Weights of a small transformer language model.
Architecture: RMSNorm before each block, tied embeddings.
MLP neurons of a small language model. Each row is named by its layer, matrix (gate and up: input weights) and neuron, and shows model dimensions 298-447. Each number is 128 + 24 x the weight over its row's rms, rounded and kept within 0 to 255. Numbers have three digits each. A neuron's up and down rows have the sign that makes its largest values positive.
A block is one neuron, or neurons of one layer that tend to fire together. Before each block is what it responds to, as a language model described it from the Wikipedia text at the highest values.

Description: Mid-word and mid-number fragments. Early pieces of words or numbers split across tokens, e.g. Cl in Clay/Clara, digits after a thousands comma (10,686), and Time before zone.
L5.gate88:110107170133163069129136132158111131119111118137111147122129118152130110164136157143099137068086123171132153172128139167145133175123141139152095108107106132116099175156156167135127114119112138084146091129068131099122090150112125145168117094111195110098070110114105148094116104098139121131077132159124113103151121087132097090111128161128124149156149111136145132122126147149097137100139143124104136167131100143162144158147121120152124124153138135104156
L5.up88:137107120162109101174079073157116162115110080103134127129136114121148137124138145159115110165107119164135090144166093120150129151138140084089120147126154126127152122112142146181131153109141181103138079135159141087142115146116129145176177104130120115142127119166124136095149163109122125104105127173135140131117139126112090095129128157112164156139151169138099135115125100114133145121144143129127135127112154152103185082100174165139101136156134125081149
L5.gate504:131144138141155158140171144139093094155107128195134125127124128095158155119108106098143120124109149120108143112140133130134117121131121126101140116163113067146154147149148130128095153127135130147114131113115131093118143113139131133133129099139157143107176180134169149142155135116169133115141141135113115119149173113156165111115112085094156144133102098138103096092094129167108116120148163108117165121128130123160108112129118090075085122127090130149132
L5.up504:118109118181079125144138123166067127166108152126128120100125138133118125117144133122080123140116180093137167131071128143122136138112109135131151080157138169107163153139152126150165139138158126089125151096093123115106109116132137146166132129185171136136098116127128158104135139156155124140147141132135109105154096114133139135125128103158178117148111130151090156105102109119129132140139098162141155135135139126122152089173088125082137111165088157112213
L5.gate554:111108136128122099149126128114115175121135118144138131144116122139140129107185174130143099118138112136108151107136134146114163130168164180101103119103124130174141114101109116136110149090152127121147119166177137160136148133143118085114151112151124142120135087104147140104122109139125125149164106176112139125155127150160139181109124108127115124081153153140118157107074122122136127135108103109114121139150135094095091126160116125121121069097086119118123
L5.up554:087142127116125070150111149134114101124106125069129176122140100128087110126136115110120130126134159160160165165134139124101158138121149075106094157133113137121099131112084149152107130104121111123151121106117131134107147116124147123145127130130135129108134133113105192124101082174179081142146140151133098130128145140156118148106120168098089120144122133113113163172113130130177148141152092148157145144116143158156128127167091107103108103149085126148126
L5.gate555:116144094117149100091137163178073101138113158132108149153143109046131125157135148092157085167124137136111076137179094128086100109140131152118134131149133149153119165111128150144169089115180100148128113136127129157107103119143112135139134116135091164137124129105109147150159136167113136143092149141116111175116132117169142095098119164108157085181139157113095149110105143120115129084106085127111135124129153116118117159143127120135124117140130084173122
L5.up555:128144135120142123155115111147134139171152121118114119082120129129166157099133128157124093139129140161091119149124125128126110142109148132151135154128130129124130141092121101144100089126160158125130120112137155109144136142106087138143159057139144131127127120118126155118115135158146107165082116126097102077151141087107087100097153103137110116123137132100163085108115128103177152127153137131079134141120083131160123105114141123137086120157140109087135
L5.gate701:130100149129122134111140163094126127109109128144108163102138144135102143138141155113121157115121083132135109181189128134144166098115091141136138132145105146119123135170149128142124102131117111136107120123118096101159150121113165134142153114080121113121095078146110177127157116129095092157144174145114150084146131156147076125149108124119100166138149118120119118148079118079081116117107141133127122175136052119177142137096129128113088132121155113133178
L5.up701:103123100128139107118155161111107157115124146107136162159159146158131116157129152133175146148141136138162062136121128117145159142155138109092130148143156119136151165127098126144165135133135111123151159128096089118127159170171129152141136110159145108127182141156128151141096145153126099175139097124105123121167137125161143108098129125132137112123125150106103154121151135120113117157125107130114163130121146104093136111109067134118176096100128171097154
L5.gate729:128137150112187103149172097189134166133128162080102152127124149074110121122161108121078114140132143166129098146141124135099102159090140143124134135129125131106160145125187126105136134148137145138120122074172118088119135134183140145109130098128135166144110093121137148134111124135140133135106122154101110168127109172089109119098135138183164109093152122125117166102116097140131146081138123144109159171151151124157148153133141147130150142177117112128137
L5.up729:117147102170127124112153147200100163133172118129106133126105165097129129133162138147131117106131129144115087123160103170099100159129123137152120093141134131093122112132088138149085155095176179161121092100099124128123125116145128169102170073158140179134120106115147141109087124112118137131129121142102126142181117137127141144127141121165120112146141135074140131133142143165133137097127110122132138133106155122174138153136111132113114161149093164135142
L5.gate879:113088152140138134092100139133123122152137130190137177128140107135103157137114180099090128153153175163142174121175075082115099131101117149142124107136190176133112169121127144115119138126153128157122130102101104168112111153140104126142121097159113131123146102138126136108147101120088134163140146152125111126138103113156145079126139104133125117166122109123134121159087123151135084154089112089124108124134110103175169162119090099160138112188117129152084
L5.up879:105107121143160094093123131135121145142128132134114118134093124121164151128113140119113149135142186138099152192101117125096164135109117156162130127163128115147127103100125178139099129155158137171141118166127078152083128145143125141076172134133090118091118142134163132145128145116115153145077090138153180164118114124108163156119109144102145110128106095127164152141105136158121184099147028133134141142143132151158148130092130093129140133143113112106125
L5.gate1166:147122169113099136148169124162107147113134154101123140112120086088116112161170146125121119161120150138140114066104093110136095116126126146125153117123080149110145061104134171120114124151147112071154127113123125143090119098145101098136123155151140095155093160084117090147077137094121104146134155125148062151093124155083123103137123184118131127131128112124167162114103135100050093110149110110086137135159128087122118104125108118129093138111153111155133
L5.up1166:173157129104126130119149121156132122118137183137111135116102156142137162119139117099107110133095153137119165105125125134118112181150154084141124186124131124126146164149132095131135098130153134127094110112135155092160156106136110139112120101095092126162161120116137172108116136118110094127134093143095096119098110103122117103135131102152136106141118191139131078114143137092138086080117104160145160151130118154105085152100132173121097163131182171116106

Description: Place-name endings. Final word pieces that complete country, city or club names, often in sports results or geography, such as Azerbai-jan, Qat-ar, Saudi Arab-ia, Lin-field.
L6.gate804:156089203138117082145131083083102113128141083135107117159145127087152105112125158120139110114096130124129148105134141134092100089107088160118133133087116118111130116148154131095146134098120116095095133140126133112141106088116163157102138122107126122161114112112175111101145119130095120173116145125183136141123151128136132130134109157133092163140142091113155156097131119140148091132116111152157130115147166099148136132117114157143126152116147126156128
L6.up804:138120087168105104132158185167121158089137123132144117142147116104162129109149120150148136135101138097123116085134105151122108128121134119147137091123166122103131116100168127117145095112101116097117090088118176116154116154120087129156112124084074150119101134109123149164141152122083106114201163131138129117146149152114149148129139152154136096119100146154127157101104128138118117132116123110077164119165083133093120124156144136056127114088063171110155
L6.gate911:102127141153126150147181153085091170085119149096117120148105132108124151113121089120153121147096091097200114101125092076136142114152129089147158125158111105104147113126103110113128130117126113088126166169133129128118150137132114147139159113142102161143076097158104132141142145124141171170109158172161105126122118175133125118097115128139111129142143128109114194087151135098091122097117070128111152089115133184169151135134167111120090113117116171140141
L6.up911:156142132135127103131168145124072123137137133125103122160092146092123136148128133110143125103117121120115129144127114121130084167100101145125092122129111136086135164102145157129162122150099129130124136116138160149130174139116122200173163138148165128121134117138126137168145121108144108161079143139196121133102138124127151127129098070149117097125112127130147149148136147129089111163126108123146137132194151136175110110140111117143119133144115168138172

Description: Word-initial consonant fragments. Opening pieces such as cl, M, G, C, P that begin words split into several tokens, like cl-ergyman, cl-othing, G-ándara, M-usical.
L6.gate535:121159116123101090042091101134113172157107163103142147141170173148097096119137155123146089124134104131161148125106168086126112136096117137117137109126113135122094164151128123145122096085118116180144078109123098129093130166164143134169099116162152132119140125142090149079112159117109126149155139110135138130174140132150168082108138091131118113140118094142128134160116149171127169124089101128129132144175142136152113114143130106136116092116089125121144
L6.up535:134134141119095091066150138150007139149139148157090145179176129126083120106165086131107119120097104196138154104111126132140135167150130130086129166107113173126119151123130103129135128092122145147145094136114088122091123093109139139121108131115166145106126132125111162094134162105137119114126164148107119115161153177141119113049143137147108134108113121106102115135135138105123147137105109137123172153144195170158178087171114136094056103158112108117140
L6.gate920:084130123125094143119129128124136166110164119153116101120179059108119126173119113166131107133122141120158129105117128167149117091117170126149145140185120137121148103113134151116150170161153109136151119118134092132110119100149096125141113097116151130135128128143126096120103085101135151116176101143092094109163145097105164154120140122091115154100120142129138116126192093120143164134091134149099177138117143116148142109063097129088101091127121111115116
L6.up920:124141136111128108133139136137123110121127094120153129112139147141113108110093072096113111137128079122125075164132095140093118115149130090168115096137111118105121149163131179126101087116109122104143134125156153145160123129095105163136100129156108118114153106165134136134114141116159116161103157158122143142150122107179176117112088161136095090124117156111127100140144152115114081124113102110116129158156075156158120136131134122149107106128148144132145

Description: Competition stage nouns. Final word of sports competition and organization names, mostly final, Cup, round, League, playoffs; weaker on institution names and word-ending pieces like -ual, -ord.
L5.gate229:126080163126148077132121137156133104158138096119108133124150168133122118125111087106146086109123148094132109125107119147095093144146152128135137122113082131155129115095116144137120135152152133161152151109073118134106149130104131130110091168133112174138131109167155145079104140121123124154163147134097140111146139121088096137112112138124138096096150130136105160132155125135119140136121144141112103120141157129119126147140147125152114103074116098128097
L5.up229:088104136104116066105094174152097107142142126102129116104139160152146128148168103089105129071093094125098104135067122166112135119099146166134123124087132162152133084125116143132138136123140166121085148094162162080116107137166111108104155122119119144142134139151103109127128149137149128134113106082098093104145154108120129099116134090105167160105137134148161162102152121195093144136106103151097140102142108122114120119129083122113142097102132115144161
L5.gate275:159139114107100167124090163145112139141117113104135135162172099129142091132110125142146093161138116097117095110113166129110196139149124163146155095125141087136147120108149115103176105126142143132136099161126130130100087119123142103138126114156162145151150129122129158129110164099120124138136108114136130162131142082107097127119160095142092151165110097156180156143124116135129112122102142103158147181143148085179146158114115133104177123119170162169184
L5.up275:144107127086141106096119156140098099126134125160119128184110121114122155130110150114132153118071130127114147097097086103104134125113097160125127136112103103112175118129157093105133176150129122099085121112099098115146121111131153147118149164139110158137133144151123166201103136140106112138150153168077122133108158145092123115137101144174129155146138088107106129132132114133151148104116138105161101156119132102114153117112121154090151162150123092112170
L5.gate455:107111116106144103150120136153137091145085142148105134109165159139139127162134161143151096126165106154106131166086101081094155114132098151146110123152136107131145123106103102144167100148163125160100157174116107108124135148118167104177120131155096148141082174180103151125111145153104138094125098156082138129127126149101173135128137140087117122111158160106138169112073108115108161118129132123122106140125096119129132114115117146162146161131101159106144
L5.up455:158099111163124161127127117106138182112146116123137084140127122124120087150102141125155106111151103083128105124128131131140091175099131099141127144122115105125141088173117140129184163106152131129102164190126133108138117145127143155168107136149140144135101133144087179114071089127123101165122143105097113073125117144140175151124113113134100198140148133148111161101137135118153137129124160151126102100087127106117151115098161110137109098099135106092154
L5.gate557:164122098123118122170104059131082130112167145159121101153130139111118112152135156110126122130149120120157097103121132087133099106116088122074118180141166135119097142151109145093136137155126148148111121169136164096149101135126139137100108105085165163160100120127103115106124122138095094118107127168163118137158118128094128092122126105131188123149102129104127125102137128099126140139141177097144077093098165102078135107136149144148143097105157134114130
L5.up557:150151119149118114151159133085108100165138144154106080129130114184142076140120175113111093106100104111213111133108156120152180101088118154126139119156112145098112087147090100102137158120114129158128151135101140082137127085146168137149142140148149112125153148160091109131144130081106113118114103149111090132152109164133126128144116147151121145118143099127122166143130152143168157117125127122116147082084156122107149108104106129158126090090138177141166
L5.gate654:151123095102122163087132093104113173103166134182162131101111150117104119163127142122104122106102128129118085132127111111108127135115128104170139116128119119154176163114128160157126108109137149154164178187101130150117126147139129153103104118142142100130101114119127108120135092109122098136143125118068124138153122162127153135135128125160119128131170097157171102093144132134104103128139143153123119113108116083101169125130166130135137108122126132126149
L5.up654:128137079110100089149145118083151113113140140161128084113133127111144102163111159162119090127100141112146077126101179140114142110096114158102118142167138133124121141127127103150178060129127122165078141206104168135112112164116125129146133106130133144159129173096129097151086148140121116129151129106136086138128081121097089125060140143106133146100111104139159125096130130141119137141135125128143145105139121110081083115135111119102125174103130132142142
L5.gate927:146131137125123121156127113113142071114179116119138099179156108138125130112139152123198126123127108127146123057134135114095100166117098131145124108091150117123141093092136140121141138182112141158132120120147139113116139137159164126104109153178130123139114120105091098126085162123087132112136174102118117086135117127142129089194098136131148130145152130114136155129075176116109107099122176136125157109154120152152131085097131155160175085079152150134118
L5.up927:144154114137137131150078109092140086111096101169169147128165144155104135135114111134096122108149148090086138172153096077137129085117123135124098123120122103154135135107124136113143102105128143083119154176149096080147133143095106137102093113180144119153131100153136135104125127096104171166156154125153146141116135138107125135175079087112154128135136112142120127144115142152109152119131151134086138133144107170116086128143141099137172122160123115132132
L5.gate942:110125119154138139065112105139177091126116158104183139097109131187147105118133087111085156111078118145099123106174098106144111162105152155149113141143098107058132080132156142140168167151129095138140115154108100128138151124126142142116114154147106114142133077134106111133077096106120145195158151123106158138141152121122143147138066133121131099121144144128169123131145179119124136150117130097114148108088144113110123154150151124146107103116162096123090
L5.up942:108098123118115110092141079150119151118102120164126163167121136141122169144147098187135108151147140110110130140164122148149124129149149107052168093102126142134132125149132124098122147129171137169152145176133101091191122189095114109119152148093125121106154120110123141182122139102147110130125115116142111139130154122132176148113098107155163150161149165114120142170109145164152103109127110139132127144106087142132140097142161108155152150107110146126148
L5.gate1033:147155098107168135091110086108114125124122115132125128146158157152113125139124121091107144133136144138102125099121118091118087118175160091145164123107080110172195132110129142113126139109069108101190162140126094155148106180107148162136156134122120122089155112108135132086130125094109111148114132130120137160149166162128118122144092145117142144136160123149164117115093153118146163120121103121123181166167124106095147132124122101121118121144141133130116
L5.up1033:167119123177104121110157137140142119143102134158152098159172114124105106076097119136145134080122060124127126158119098152124145127116155100143120121149135132140138085102135104162087174098184083123130060124131141104166130145115136111137086108152109081124127100155155107098124097128137153121156145154132168177167147079101141108129107169133159138134108096088140095090134115118089179136136089110125134113146169136141152138137130125161091152151133143117122

Description: Place-name word endings. The final sub-word piece that completes a multi-token city, state or country name, e.g. Seatt-le, Budap-est, Connectic-ut, Mad-rid.
L7.gate294:113120123162123100131145120131108142085130128111116140180077157061111113127120085127135101100118115108108138079101130121126092098118115090109091173151125153100110103125121077113149136118110142116168147144139102105127135091117162159116120078130137123141064104121159170149159167175094096149109152133158072149106176151115117128067087145173141122135084123168122148087153117133135123110110116095125152111115104125140110108124120137144125114169136169093142
L7.up294:150163132089150137154154144136118092113136139130114138145127143099115130148074144110157110136096119110127097110159053105117117110102122136155117129147117139137163117098125125132162123099095154114146166182110124113140152169121126112139162136159124130125117102106124172092111140151176122134095078153132101115106130121130131163058116109144140108084126118158155105177111123133125131122162150107135121139133156128166101080129160091106090118127137175159139
L7.gate300:092171141129132170148135134117076116127140124139133147162091171111092068143084076132131094133124083101150139153080130084171133137131103150159095137108146129114156114128146136090152138177101113124143137122133141092163124147086154142155117120130109114106090087127132126147146177121123145153074172137113141142142138180130148100134099121170159136129116134172151125092086103105124098128108158130132100126138101178154076105139151136139145134151121189149137
L7.up300:138127151128138153151143107137103137154169106112131110137148122121141123118152113125155123107120086078152137119161131102141101111147109145097116098148084099103112131112079116107125086084123129088102136181122158147141106084076190124103168150149156137188118084161126138098094131090124087126146121147133136130141111162154118159107105117086096110161123105163121134113155133112159057118145117137100105130147165142166130128132130086164115176087116189148125
L7.gate581:100140142147109138146136106114103127127144150112139128160138121082075136127093120104137131156128084137109073114145147126132077139107132139146144128122181138126136120120128142116129064097088119100124137132146140121129095136131117147129097108148123139107117115110120146144164122142079087157104159097094118135112151141169124150126103112141054133137173101164119117134165104083128134116122142088097104094157130119094112135132169108141156156130155136115148
L7.up581:111157125121121102129158155105137108086144026125169100137097111125115104105116159113165129145104126157130152172147108103109149131186113108161135113121104108141099118131111169116112110136114142145114130130109109146162143090105152134135126107146136175132111138116128133168144147137156109149111143086111129117128148202146104106120103110146157188138132124069102158140129187145132119137140110130146118126156145168153116091134153109117091136120156152128118
L7.gate1163:119138107162142145141125172096161118095169119109120143165097132153106145134106151133130113105151108113144111085134104114108092109118127122166114147092114114119159178103125137113145140126101141162107153178133121158109107173129124098128101124163129110112144116152137136108176111142087136174124116159136082109114186124184113106099155112200104149142119124156107161114104158162139131111108110133131118134162155195135128130143155121108131129152139154126132
L7.up1163:113142119155144119144175166111131158085152109161132128138114111115127143168127143161069071106131110109103121127135148118133104117119108175139165130130153141143141103115127130154134157094125116166108161133148122137099133147130156156145119144114143172159152138121084134157094120177115094160112140151124103127124177170101186120105136139170108116125105151153138132160170150168154141160126179124093164134181148162147137112101115089127130148166159124121116

Description: Digits after thousands comma. The middle digit pair right after a thousands comma in large numbers, e.g. 21,800, 35,000, 1,305, plus scattered mid-word fragments in names (Nagorno, Morozov).
L7.gate141:119157146190175144118112134131099111066139112133162123149140124129091117137127141103153136170145120118166151102103111167150098100168103163128165122136153162110096119099154118119112139148118092077104149131144098209123088141135130113092135138179150161110078129108146101148135156135136133135123119140180136149163121162127115145112130172104108140157132114135098152171135156148115098096113138131159130130176129151143166139093116135115127126127132094107113
L7.up141:139138072155113143134093133107136124087129122133109105117066135120124138120105140130080115138101099140151155138140154136141143124125100125146117114150128153156089184108118085111137131175153143142144105114116112138128120122163109127138121099093117179133128130156160143124095114102167125125124117186140127139140044133124149120106150133116137140155122097099119152152150098103137117143145136104106136152144161118113136113116114154133120121137143131174134
L7.gate522:099153090136109148139063100111122155100130128133128146137117117135118094156139144125152164131121103161111104090116131067103129169155128135186100169133148159116154133109080147124138099107111116132125140122105138169174092111123132076111084125092161127134104090068115153132145140138122148150107138153099100140138154159118144117116115194089141110136126118121114139080147156116110138098104129117144119121101142117151115125125114132164137155143175098145145
L7.up522:119109116131126160086143128148142111119184112130132091119110096074125154117117112146116145123124130101134121117103146122134080110112124161157126126187196105132131144099111126107122145134155128177125169115113164161114149156131138117167184148154124109140172140113104142165152166114135134125155130112124103134097143155165082148140109157100115119110139144157168147119124142137128105087132115123146114143117131133103119204173142131116149126081121115154160
L7.gate767:124115141104176141116135129106158164106122131108100163160104115073118112158094104134113086166129145105148112119140115101157103144083171138135142137141107129158112160124110130089120121125129078154118174107146126129137166115114132092117137104076146112138140143102138127146079157106133124137167152130136126146111156118090123107102132150095104097145123120150118097156111175120116156110147155131082165139161115119148128125071116110134101102117135112129114
L7.up767:124114144142095148133082133114115093135098124141128127117135157075142123091122148108108134106154079105083109117112095122138075128141120103147125151135171129115151121123121096122136142098155177100133104177114151163078103153123135143128117051110132144139097156159168126109077093128117142133125168178133101129105106147137114125090162158139139162130109096160089150135112119163102122153138136091132125167105158183121074107129092140117122135118119121105133
L7.gate922:111126106101139161142170116151135124113144172170114159145154095129078150121154096129156136147126061166113155161148127147130112125133137185128146132152092119140094136114087127148110099085155116166106122139147157109142108099124121137126161122111094134126131129089111143153128130116103130155119151164126119156170112106145104095159138172102139131135121147154161102125098094070098097152156123122131162169118175097173125131091083125152090126130126112141164
L7.up922:128146130153194097124160137105140118138125134121132145159132188082121082119146155124154148132156122131123091124107134106133099134138139093148134126146149089146112184129130110092141111111111109147142130166091141117134092140107093119145092144112127150125119152125154141114070114143123143090151137125101134090137146147110130113140160160125113138089130105143122122112149143167130106126131147168087106091131131125121117116107165171147079123108119159135136

Description: Word-completing final pieces. Final subword pieces that complete a name or place word, especially -ia endings (Saudi Arabia, Talia, Mattia), Denmark, New York.
L5.gate76:147096094144101129101186176119133128116138107107168138115177153128118165145139132102158123162109107118099135151123109097123166150151126139099145114146143117097080130118160152124156094117162135082140134115151127160113112116113110133136131114125143108092165122109150140143128113124126124157116126095139141114102095110112117095143098075131128109123139136090120139160138167108141084065158092110133137088111138141119126176148123133104148125139099153110141
L5.up76:110103076157136108163155134118149135136114162105101137086124151088105096139100155153123119137130129128155120142162105157106101129135136145140112155147140189092119075079145157158126144112118079153159109116113089125141137137124123111111154104108129100147117077122115133166135128103132128123156094147121157136137123135160136129105118124109119107093097123096130151113148118144158114156120111145144097134139150171129089114137133125100171116133148155170109
L5.gate131:161118140098157167107108076156086153071167143121162144150112167115146148145165085163091085129088108154147105141131107118087116106136120112125114136144128189095139103129121147134142158125150107122066109168140115116090157105109117131135127140090157127087100133110141138099111133147143155108126123158173142157111086160150096097129124136139130131142113141130139127096112089155123117122105157129173128143092146114128131139116079128138148116120067108100142
L5.up131:157114126127126085087139167143112083141141204120165124114107145183090155115100131117092123117129142112150159110165075186143112125140111129172130141133160134079122131102155117179159145098153153110140095153110155118091092125109090143114142154131112129103155128092145118120113115102138118137123109119180147150105117119134135149134125108125173081128157135124132113111109125121151123103108100144132108110159118157134108144114084161122139131173104133135149
L5.gate307:120146061109112153129059104112134135111149076152135118171170136116111151117124116142125137113140128119123123160156148093143184135118066172131112122146086174115182130080136102175127130174117129117140159132116108148112133160124134153098153096151118130100115143109130105141133099132118127144104078096106135154142135135122164091171122124115122124066116144171142127077104122127090161121108131144158145090140118120127093110117115143134139128135131108151115
L5.up307:122104107173150111162155120129154111103154120153117125130165145126146118142126106120125146114148095166093150147143159101110138115117110113150099110136121133076110117093135123131132131145167106153104114144150116145126126124158100099136149132141116128112165124162128134098129117151113069126119094118088120130155126126158131127115139111133099115088142207140123089125135118114168154108134134085079126104127144141110163105129121144104118112117113140124071
L5.gate394:081151171096101119135111118097105074140165078164171113140141109138145131103124115117110124083110123123092121121116093140138159057120149106092164153118143161081107169070151112130140113131129105107110126163157113163135113119173143138133152115106141143129086093093122161102172114148136113172117145121107119118150138156078110115141108120150107172129134140127099155125111115139103100094050145144132125093121101120119120183088119150130101129136154090134109
L5.up394:108154103125153127138142136134139133147166140096089105135121116116129155189155153102066069147121106142080104139149086083156136101123126147129096151142113153060158100111148121122142131173124138117164147166125128152147116131139137135097139169126128135147147104197091156104168156137105137187141164111151120081171130138116141116142112096172132097102128132096163160101123137134097151093087149144127082167132094157124123154139144167145124117171110125137127
L5.gate399:106106178126120143119134126170100167132159150118167105142182142133136106110126195119119119134148134112173134125117096132134166129148124106157093111099118114114124137124172130146154109162105128099129102140125076105099163115097141137145143121144112136132141101118150152109129090146136143115162148150144125124122123162138180107137126124151150100176166095153158125109111104112097082145107111142157193112132139147136142141119130159099162118124112088170131
L5.up399:140143119130164133163127162126115140133119118083120096101094132178121128165141160152119125156086136090098130091150144141170117092109151131168130185082094139115162122100101143137134185126111115069107125152106141138119140119120120109122159125143122157181100143125113141125130116135096112153110095156155101129135123153151116136138121149158148130147134126104126140139139172172146119117111154102126112145176168108119155143105135122146166103109145147149158
L5.gate545:101066152146127138102168108134128116114125108135155138123133165112113117139128129098143096158090137077173148097109144143135126140129122158100133157181154151149147141143138113128138170181087150168060125064139150115082145143137129133100128091132108133177138126133175190157117135130134127170084126125120187091098116158109146145134091091135096133145113147142172145135093125091157096102121146119133143127110121135148117157118137135155110129127108133091131
L5.up545:135149155124128130162140091097095127145120147090177106150110129119125118135110150112135115099146128173126110138140152126111087169134137125113107147088119160128139161104125113111119110139133089153119122057077168154126117128085162139098140129157162159102104088138088158112102125170124158145095138092107149124114173142122127083112174158133115097097080112131123162103153130136120133104093163168111109112142135109142109094124106107134112127088131107173146
L5.gate750:118136146173176147112120105127122171119145128104126112175091160139115091093159166120145110109127103114156133134157094142164114144122157129133121131095116118068153133108133138103100151092080142107100105113148099125139121147094156107110126113127129135122141139137154131105067096086097160173046139107072094056148112130133130112154111116139132155131123127137148127185108139117112092130138097139150124115166068098110145141125120093089147150102117135127121
L5.up750:146111142134107161138130123130156099056118132150097103104109121176137159173113134108114116098108096158166117112121139136104132147111159146168152115128100146168140122098150133135165142143129111142176111119128123181164156145123126149126110117125122181112119118092084111128118130134109123109113109171135134127130149128100125106160126109149091125138068104150109108153113124120117130135142122123109086115139103123155112143136119142154119124165122101144142
L5.gate1188:128144155092112132103096106124116133120165138122137150116139094158150154130123148143134088141074155082114080110090126127084141156124121122124085108107158139124138126151140115151149128106098109121150109145121182110158138167142149165077120138141105137126116156117132107127172128153133122170104151097134142141108103128118120132136098094080125133176127118101132118150078148126105143133127144115141138147095101146108117128146104097184173115156116168120158
L5.up1188:129098122115125120126117095115110151140141087113102134117120153127123120155101113117120147163128133177154128142133171136132119138170154128123092126122125174135145136132076162117175128090133123087129126122099147142091136125136146132091125135089179140130130117143129138146151145127094159114108094117155099100118120128167136123172128152154149129074098154196144063089149137129125100130133118140116095129114133143167174137130099084098177085134143137130129

Description: Medals and season dashes. Fires on medal words (gold, silver, bronze) in sports results and on the dash in season spans like 1986–87 in stat tables, plus scattered year digits.
L7.gate109:109087130099138154102156110133110117153120095129120157142121076113122118178100156122142098085133131124133134144113093112086137116141131131100134111138133117136109195087137145090139135148156144107161132189199151125163113118134099127109118129166133143084124128126088102106122175133146122140123148113145129136123128118129172072121153150130135156159173084132099119096097147105127081108109175119107200161116139084180148097119086103124133124142067129160132
L7.up109:119144145166158110114105077182117141161149134097081140135130099134133111119144109149141128141110128130129129106135022150126120117108172121124101157145150170151147134096119155136119129167153145128138107161164095106125154157112106097137124141126142108106117147142162116157115150173128131091155112156119158116056095130103132142093138090091119122124139150127116132151137099117113118143140104151119111114105154114157139163148140139130126132152149120160158
L7.gate710:093098093101141119112133149107144108117141112104124146146145160112140044149158126115141084147133114095118117109132143076105094103165162107159118142141075136175157136123121135105139115127117131136107144150171165114113124121156139137122149118100114121100121128126159129111106111113085132158114146156140123139118134108114110138164130126138160149160145153136113123114125092105164107126166119125147150091139171133120131088134158162144097144125148130161155
L7.up710:112154142127129113148133114148166106145147135149123126133123148120150123143162121118123138132167129157109107113094117101155117104150160137105051096132140175138165157114168095156123115152154125105131155166105145134129155108099116129121113131195116124087127145111147114100136146113160110146147122118100148089143087111128136106093166159143101186145179113109183123125155144089093093100106112150123182120114132111113182128137160134110127121124135136143145
L7.gate962:130140137110124080124152155120073104124117136149156137165114132095111073186160162155140100164158102119113109109141142096111113141116153152135153092105151097111121094123108126135158172124139165105119113167123127144145156098119079114120081073087109069076150109131126173148107099145142112134123117115181097134150137110135123166134132130158134106151117105108133119120148149128102089153148097113125133107186111162166130090145153120155137139137144155130106
L7.up962:109135112146095152115151166153083116105122135168134166152158130103151151136110171133116092126113170112116150102144144117117168157107140147163106119099091145166161129122116098124187130174140141130103175135118096105127118140129117096134114153152139106120183111124118145087088156093158149155126112107118111093153171106124177136127129150148102108139145124147094121147136111172146078097099143108135136129181105156156174107131146106137124182128105112132126
L7.gate1035:111128133140115164072102138102162089137173107114121173149133134126123103134167120113112112135134112081157091136130147147120143122093074123147131154134154133145114159128088088099124123074106151111122121172134109120135146119082103119114120125139146168117141128121129113139157091122131105146150128137117116113140101159129139124133119121125125153147133137164108130123108151163149155096177105119124183125129137097132122124135122096121164076136127153140207
L7.up1035:107177116089122124164102143111112111115116167104110142135160157150145106144119135121135150150131140111144105153138117152130117150097135150105132136147127126132155146087184146142117115110149125115138130123156108128115154123144121151139149092139136119120166137140150122091149130109173103114143172115151140131117115083183150165128119082114114138150180125066104109157147118142097120129128132108142158103142105092113132107123112144109059104121174086113090